{
  "hidden_size": 192,
  "num_key_value_heads": 3,
  "positions": "rope",
  "rope_theta": 10000.0,
  "tie_word_embeddings": false,
  "parallel_block": false,
  "init": "normal",
  "init_std_o": 0.0436,
  "init_std_down": 0.0503,
  "optimizer": "muon_variant",
  "decay_shape": "linear",
  "batch_tokens": 16384,
  "max_steps": 11640
}
MLP neurons of a small language model. Each row is named by its layer, matrix (gate and up: input weights) and neuron, and shows model dimensions 0-95. Each number is 500 + 40 x the weight over its row's rms, rounded and kept within 0 to 999. Numbers have three digits each. A neuron's up and down rows have the sign that makes its largest values positive.
A block is one neuron, or neurons of one layer that tend to fire together. After each block is what it responds to, as a language model described it from the Wikipedia text at the highest values.

L5.gate47:512407461537484521457463485487519488487423540454486525443464559491589463475508516489563493528464536535460493466426479531503503524479514506538523581542553519575527415584420415538508463542476403547512521474425447507495490549493490473516459447500542509477497492550387504521506512475517463523
L5.up47:506430526536496472533442464460462500406498512480464486542517576539481448511495522521461475482520561465520526422500493545397510461503480526429473511528460555549538418435472571485455460469549512524495484474486560589510451478453521562452533524438503531509429474537461487436504582511558481486
Description: Mostly the second piece of a word split after an initial M or m, such as m-uch, M-ost, M-er(it), M-en; weaker on other mid-word fragments and "not".

L15.gate85:442577527509452518519580459477500501562437479514456535452490496479506497478522485520538472509445501473512566504504542429486499570503613496528450492526467549517540490529424435560523435482455567469539518576477424544433461516549500508545511452457560509474553509455516487462517450483420533522
L15.up85:502453537515543494463510522531538447484468563530483507520469566413533493498539429472614531429498488481474496543465540539572559478510515479506520508468543500509499444477532512506504468452512486442480451563427489543491531425465451508425537426454529453536509531533502530537484451487481444495
L15.gate89:476478488523429480528472478504530493467558480491483458464453464462519489586525525563524578547464481443546536492546492546459519524485468585484489491514428525541592478477452541451437443508541506559514539459486423457492479530559507546499503410577463504526482531520484548466482492465553540542
L15.up89:391487565503470488498552490478488492483504440514525574465522478486532449532524438506476502476441449452478492499524520465492492512476452483472447555537507525485457518505458461433501480556456461487484511576551432481529469494514422531549437446546552493514491585516479532438548450432425511497
L15.gate122:507515470500580584499484471415438478533509447534544594480550490497520481497593499537568485473464465518534494462512503470443509482479547496453496504484430432486498514597507507510545532544525514508514522475498391459523528484447546517502513406479465525581482539510556552605551431539488546505
L15.up122:478514504511426530451573470501479526500566445593560447498551442462518490511530494539521546504546458433432456527459522467447572563512541436561503537511514466442514537488482460527515500435471518434522381483465420490440471521456507565522518476530514506471488477555530456525545515459518514522
L15.gate457:454490548536417536502537485542504457483525532454526542448538485483474478445569513483563553442444480478493443492542493511523564541559530493502526534527529530496571445584521540547484541477475492459498518470473470539452470477467456492534525490517522503485469517490432476463527492558492518540
L15.up457:525512499533440472467530522481429537496450521523470477413498526505545520447508480514571488515470530485472605525477483475480540490489528510488552551571467474452557489503465512453463481458499506468520443562541469477474462479516487474520484465492383439493493425468476498481528470510471521519
Description: Final digit(s) that complete a year or season span, as in 2009, 1992–93, 2022–23, plus later in phrases like one year later and month names in dates.

L5.gate259:494494471459494443455486559545459527487490427465455445554474510430550503505484523572440474517505564498535534483474524488414588523536477522493533536478477609476476530440449492559548485504519517454447481525478510506491498523523511552426460519529456480494518482454509441509478522439547522527
L5.up259:544478498521476527524540473503490517452500461517441455538482510503481505495590614529534425492464569473431491562512478444415495521555496531445488523393528503492486570451468541507455440495546555575539511494482462523470470473511549563455524482510468544452426512508441490507496495437514529459
Description: Second word-piece completing a split word, strongest for "ot"/"ost" after B (Botanical, Boston, Bothnian), also Talbot, Minnesota, sandstone, goals.

L5.gate301:510491552483477507516524483541424480430503475561521493503536454560446511420541411414528524523462577484445510583527405488511533490495534457474537504540521536549522476570451461477499470546571545520533495447510484452478510516414483514450515539477533542473526542468523547498418516529497494558
L5.up301:602488464532484503536480575473526575452495476568510550510458513470460567528443515399510535539472530546529488549500418468548526452376509455510547519553521602466559538481455467517489508537503472467454464448493494510515494494436468540484492498483505538499464509448501485529460504495488473531
Description: The word piece right after a capitalized first fragment of a proper name, mostly in tables and lists, as in D-all-as, N-ell-is, H-ell-er.

L5.gate368:476469499500531555484430528485479530499513524515440502497522562448554556501449508407536441441461466533493496475493489487546471492481485455536547469555546471438463546509518477507485465539540454513478529490533583459432498574495500568446459525469472547537557487466509527413479550538461453540
L5.up368:486502499524476559487497510517461499556535531567562451483533492464490572514451516462482466443523429595489454485438481484544533511479486390466565526458540433427529585507518450512459545526580444547481479521506466462446560520531458554483457514505484455440493537434479514407476537525479475515
Description: Word-final pieces that complete a split word (writ-er, Isra-el, uncred-ited, westernm-ost), "when/during/before" clauses, and football goal-minute marks (24',).

L15.gate186:593524536556502543474476467411488534489495462489548431493504522485516556466413473560527516440519507516474488483574538472510537512534409438523476506455452491554492529482518458516442547505577504562476549485502533458489544455504485548576563566449520509522465496482472502516462515507502494468
L15.up186:542521487507420518518463501509522469511519519472481516476443533525540545462554499460462455513422477479439508567560484528489513467433438479522481561524505515536553457473460574502465483534474541489419590492474549562557475426502502486510508520455404447530480476474556497497426592518539485443
L15.gate245:553507521474497522555500534465539549506467492477508361483470506492480467430524545473575511507492499504516534493520465606524546519528503439513576528480460474582503438518515506496491552428566529538459505513550497499587508491499492533495506460511491449583521551466501567436591518554551474570
L15.up245:483530504491426499489485525462534489559467482489567428494549438499523495509482532492496500540480524444471541482606575394478476447491568470522558540427479488518500572458557545511450515511530477441535454466475504441545499510492411551544557503482473491452468484486488452570389495491518489482
L15.gate332:579514487555499494482517525536503470495477529465458552447462532593485427493524588542497436465524470604508546454460488473508473516523496471453515531480478466474555529462427476489470495556570430520512513411437503533498495539545525477543465554451410420517462567475440535527539492497567484546
L15.up332:595520471565514530498474478472430599548453494434500463549451512475578567532504472464505429488469436491479535482558479522476494519564493450537526524546550511502440542500488535546509523432483501519435524415471491464480502458459481492519472522591515477543554510540514446500534527445514463487
L15.gate501:491508518468525458469484542489444490522567476489480458496536474438499537504433541535470546538517417520447483433460440460461506544475508456488531517518475464489532475492489516437483485474552524557506566511469447463433479518489487395520448522566467530519445501497539490502417495502498477520
L15.up501:453485559396546465437481531582458530526435425463567527512501511581520463519474550528494547509527473462548469494459465503466473527493474461530509511497498459550519531539523517498536539403548573498521471476469471446525499455474436466504505476460529537458425432522518505563544556547387499517
Description: Fires on word pieces in the middle of a word that was split oddly, such as the l in Par-l-iament, the b in dou-b-les and neigh-b-orhood, plus scattered digits in tables.

L15.gate67:474495529493519433508520531544503476513517501515481447445572527523513426490481492496540443527518479538463514575515497468502468543501479501519497450479487537537582423533469530522501523490539550496523534515518534427547610483489510460461457533524560542490542533470505568524537498507463526504
L15.up67:484561462419495500481468448501472475485506513536510498490600488577491554375480503527540529459424513546491461497479456587525500551469526475432529496469475511566461495571517536511488503520500526480487446422578477522478475449463500498499464543524531481607479513432426428489491440511482526571
L15.gate162:557515496475438470562507498571485528499534468454519500519493446493491452502547552525537475518454513512486468519507413436452495562475497491415478369484478503538454434520399511476505507444521481614453540480456505517550509465558361437533543485523527477503509495591468521534521471535436507530
L15.up162:488410540493475539454547526568572549479533567511445536495484585454547449490531508444521459521507560545477522554443543550464574484476502468528543396497484540439513526481524494487510486569516581446494482478542531470497476473504615528446506522470511505477534452473506485499534426480542527441
L15.gate498:524462482508504506496441455514503530540527490524422459521558476449480417477568511547550522563409523475510476574472432486528490527394414484484382459489467530531549471523543527500602488541519472475452546513487542446556525439550536576491463474543516548561517457512516513567448437507469490479
L15.up498:511498526490503461487597561464516528481560465478515512483498513483504498475519435527512489555428492415482532494472578463552515533482445486535487451535555483511507525474541549540421445465497489538503460422456464537469574426503448482495431441520562538495504532512480541557495558530450504521
L15.gate503:471467480472465517471462550516552471556522513502493511457522527545470526489543476467487466543490509555458417542524480545511485487494483424486515417566523474526528508506549479586532567521485497466437501545533464555491468511518549453595514555520469578557538501498473489438537407503472584522
L15.up503:465483413550560442494562530497506442499531593494563501484390416495570469525549483557537460473500477420474547489522475496603581511467522484552480519521511474476445514430553558511558567519460527468472496545517542563442475493477511501475486490494548535532494583472468472551517464513490472516
Description: Final word pieces that complete a verb split across tokens, often inflections, as in belie-ves, los-es, resum-ed, b-ring, hel-p; typically followed by an object or preposition.

L5.gate174:455436459459413472531445486507527470451414568514540501547480491499480471530492492444500428526537495546562474455516467495564521488413537469414488504595543444458485539457425564507518508551492458487495534512562568511509561508519472584473552511512552552482514516542508552508489483437463479506
L5.up174:406548581550511477615510430541493544469451481472551468497552518541534496470492450506508497537468535546452484439543503524534502514451498412581546429545606485452551539527532507453530528530522513510542515507483538507465489479534491529522472540468538471524505508554565453502449480498428546464
Description: Second word piece right after a word's lone first letter, mostly S or s, as in S+qu(adron), s+w(itch), O+per(ation), S+uc(ceeded).

L11.gate287:508467480560502488504480478480634537473546481545498494475617493513533536537456516505473502522509565494504467505539519462483523503410570534466549503517512465496505511424466512500561546467428533506501521525536532445483464458508534549462458529511480493590482497561486522447467552522521554510
L11.up287:462517537456435522552577524491555502517429502469482528520503516535511479470489479485546412488383557461480510449467525563416475524398496552443515455446566488433499456538482457454496481530545482535501528489517442511530503560480473459539518481538530462497537456441500469474569455541585469494
L11.gate294:433435434547503473459506474566542541531475471484504450517563518554488521521469554589552487538512468518522536433517451516439432462508497497499529529489483466529468511444464592535471544506398536519473519590497549510524473470429459532464598526494461579538515454463436513485477472509533545493
L11.up294:447548487477433530571463475489510571522514438507530507484507461525530507505530499531551495548558478479573558524502522485530466522480462461511489512516480510484507462543478572464534471539503524506425489534512554529519528481478544542561512475425575485497502477426534575430424499493428531535
L11.gate328:430453524516490489503480538497513535494597494519418490483484490541473536431522508519538430480496514521509539470475496480476529550444529450476518515543516484490443471513489559448482499509491512496496462552432430543496537558435437484498577479466509484526578474425474483530461501519449557487
L11.up328:505520506498512516538487519551540464510530493454400486600495396463569530432484499520530496493495552497505489468463511514502453421480464465466481488526490519547497451492547530417514443559452516479408485533448450586423505542491451527562485452521602426562552492502497533550500487508396555514
L11.gate413:560510476462603509567491522514544475476543495494512513540500464521468544463530485442542460499514507465550519510472531486430452422468521467442512515501586496471504435518535539367535472472525524460469539558588480535559503465549458473485546543479549483514451515462508524556567476535532449479
L11.up413:456517539545485552479488495509517448507499532474537452421523469496457551527553519527562483562536397530541470507492476589535456421448464546504488470522467421508497531441531506443528511476490553543474545542548500617542540481483451486495542482448400491500526459415456500507473433523535486477
Description: Closing piece of a verb split across tokens, especially past forms (brough-t, sough-t, taugh-t) and -es, -en, -ed endings (assum-es, writ-ten).

L11.gate55:590525450402487497508485489538482448466474503564482479470512434502504523463541526460515529467473519548528546506466534604505538514487453498535460530503547477490419515582484498538556531522524487473550535485442512519445508484513560510538533500465583508485491491527477498496489542487478457496
L11.up55:539477464568515470551551549499481512495501488534493496532486517454551453576497527451478490454485442525557471513524481485506589500540518527502433499478486430527562534538507521577464493464507521579420498497476478523472568529469440520535479518479494465457493544522500544448489549560491512591
L11.gate103:485627499498528472521457458457457498555467485541523514540457531549477521414454465510541535518446468502570515470496472567536511448450538407528504438520524529553557503551479488512514491508534546550422471499446481463512466479441456501515458480448521525490516520508522485520524520485494494456
L11.up103:482456496496446554486487480441504471512511521490503518521462530514481482501505460527610466525500502544419478524468515555441461512526538509484433483519537490547561517479539493441519491465501401496509513503514454488480445544538495558544522435509533567530507498528380452584461547537513471526
L11.gate168:525539595461500492519556489583488470456402477453535517526467521481586471497492543536534518501512460566474420459553436566535578427412528520495526512482473535528553456500548411435501494493487529485521514451460504530519446432478507480527427543519509489521413466491501522509525474496509506539
L11.up168:523474446555477567514530505492451481550484491570537583514479571461553469427523551454482514539482495507510497490491486450492457545536501519486502510514558475439522518505483509525435533582449468457510527501569509504471470533411485397593406458560532440542458465452446464473453478462500555449
L11.gate363:446471520513507502514458522500471508440438508423563521500486544479498462448489512491510480535516434473510456599520464470460535464428510482533524506476527507549469514502477512568523552496513557421457608495514498473526543493470506457538527506478495578514472541532491467512446459473533479473
L11.up363:500509503528539483535504574526447492423494500500470483603434472459560522444501509501512564500503512515512429561509475501482537458494507558527513562480484493450506484491557462544546607572547555476497583481482517489505484493515389433483481514474518453582507471503527480516455500518519477521
Description: Word-piece tokens directly after a capital S or T that begins a split word, often at a paragraph or heading start: S-ch-nitzer, S-h-ortly, T-r-ades.

L11.gate50:455500437515487576444551519494462513493496447554550459484496481451480555578507514539524436578541500475537496547498430471445525467551412497511554471418448491564557493534496475449517482500472527557550467472479469501500531476510577554469448502436498521484500469465478551504553451492470498529
L11.up50:501492417523526606458517509535478480490559514468511542484469434481429503521520430494568516518470507580547495530450490467521424473512497442497522525453442448433544524481456496450566467426446517574578494444496480474497442477521472533519575492503542551565490509530472510548542459503495456499
L11.gate149:487466421487540499452519543514430505526442515467539517435537474589537558623489518498433532469450544468560484564436457493498477447568477503535553490478456495500467546420458566501569426493463464538516495507492524463514490462474449510543542541484503535512505522557548572504571534545482451516
L11.up149:542448503527406469518534452546519484530489572500536583459540451593533473469430531453509542522498509526460410526566512541492544536501538492463542498558533554468492481398472473460474483511456511575454409552549439502480443489550557485552487536512444426513517521568549492468471525444474495497
L11.gate201:487522466535520587532557528495451589497474477495584548555469462492458518517483430492525479536519466491481479522444521477483544502469520450459496502506592482483578534478487501507634535537457460492553465418529508430515491478448512514543496507510549545519515422491456543568512441551431543457
L11.up201:522443495486542535500473507536496486503468466490562569631496469501455508454514445546505511470440541485497474517517480453455523552525465435433621463468520456480477495504503553483437543491513529519465538439398456483506456522528418589519516488539521546475434507518497436535499516537502552514
L11.gate484:521506459476444510535477463491475550468538439533534574483522439550517516489426481498499477512546440492532497466564475487490523520531440498462509562447523457470542463499547565477524507529554523536504459471511538421477496498552495553495544516524494536475508499551502486459484534505480525552
L11.up484:438506518521518534532569561548523537526523470536487498513448541479510522508445454449461483514577529504461580526614517452569441504490499520513502380450456494578498521505499532434491456466506577529550437468460522559493473486507540478456471532484463494472477527479495585487510529473506508595
Description: Final word pieces completing a split given name just before a surname, such as Phil-ip, Jim-my, Rober-t, Stev-en, plus digits after a decimal point in tables or coordinates.

L11.gate75:496566557442526509476481512494509438457500479516430537485595476465459543440473534419446488542497456448491471507503484506530519433540455551476496495451490483541479537487498473408510532401534557494525539488439470566450498554499509479499468485470447548526449577562464562530517539478556534537
L11.up75:512515523625485518500453491475510538537507526546504501527542569499516546544456529467540390523488492525470546533544467463520555478467443420546462433520501400442596544530525563461483539466489480547491459519545523501461490498487528500551507447487515466539526513490442438523480504495508521493
L11.gate135:542468526462462539486504502527533532554460451436468558464506491473512519512523421494512457515437550548509452506460484430524461536455496478488491468487519615558501494529522442521476466483462496474511538531477500528478476560531569550475506498462504526500547418562552532550593493448479487387
L11.up135:418510429503472501482539485474478505509543524527505571568465466442471505424443446468448444544561468517561480588508534560431439505500501484498495497524520557493507484440459501483479483516495502468481465557481536524479507483537497502531516494473439599454555562541520488540510512413499486538
L11.gate158:425481514486457525469585464487488516523463497481529531500552513457564542481546505539435408579532532457514458394458498474515487523459500474454519545360466554525499495416523531508513481470477491459415556582453542483500472464516536523513557550496428560463568505551496461540545525470544488456
L11.up158:488439512459412521430486555547535536586505520420487436450512518514487528585472445567528452519477547559466451543434450396527485504454508478566542505494413478562520544458504473466497421460433511471486482535424536516467446523490455529454546529492498483471497481488513530511464555465571520532
L11.gate251:523484437467509558564517486510487557487557469523481516519496539499486512467529474449478541475647474491475467426411491506458498532470499521495601459511463538490512548507431537509514528564493513526536477527501451419502448435473540542496502481423490494482475460547506542553545472453462440540
L11.up251:581567544478491566514589458406521488457523592502502477539441504497528491520560503543527472555466512450595454449465519528479485514530507476460510495537475498399452560515520495547528492550518492550484474474468498438520572490509501544472487508492555503582474500433510519472532525476500448489
Description: Short vowel-containing pieces in the middle of split words, strongest for "ot" in promot-ed/-er/-ional, also Arch-ae-ological, Inf-ant-ry, Coca-C-ol-a.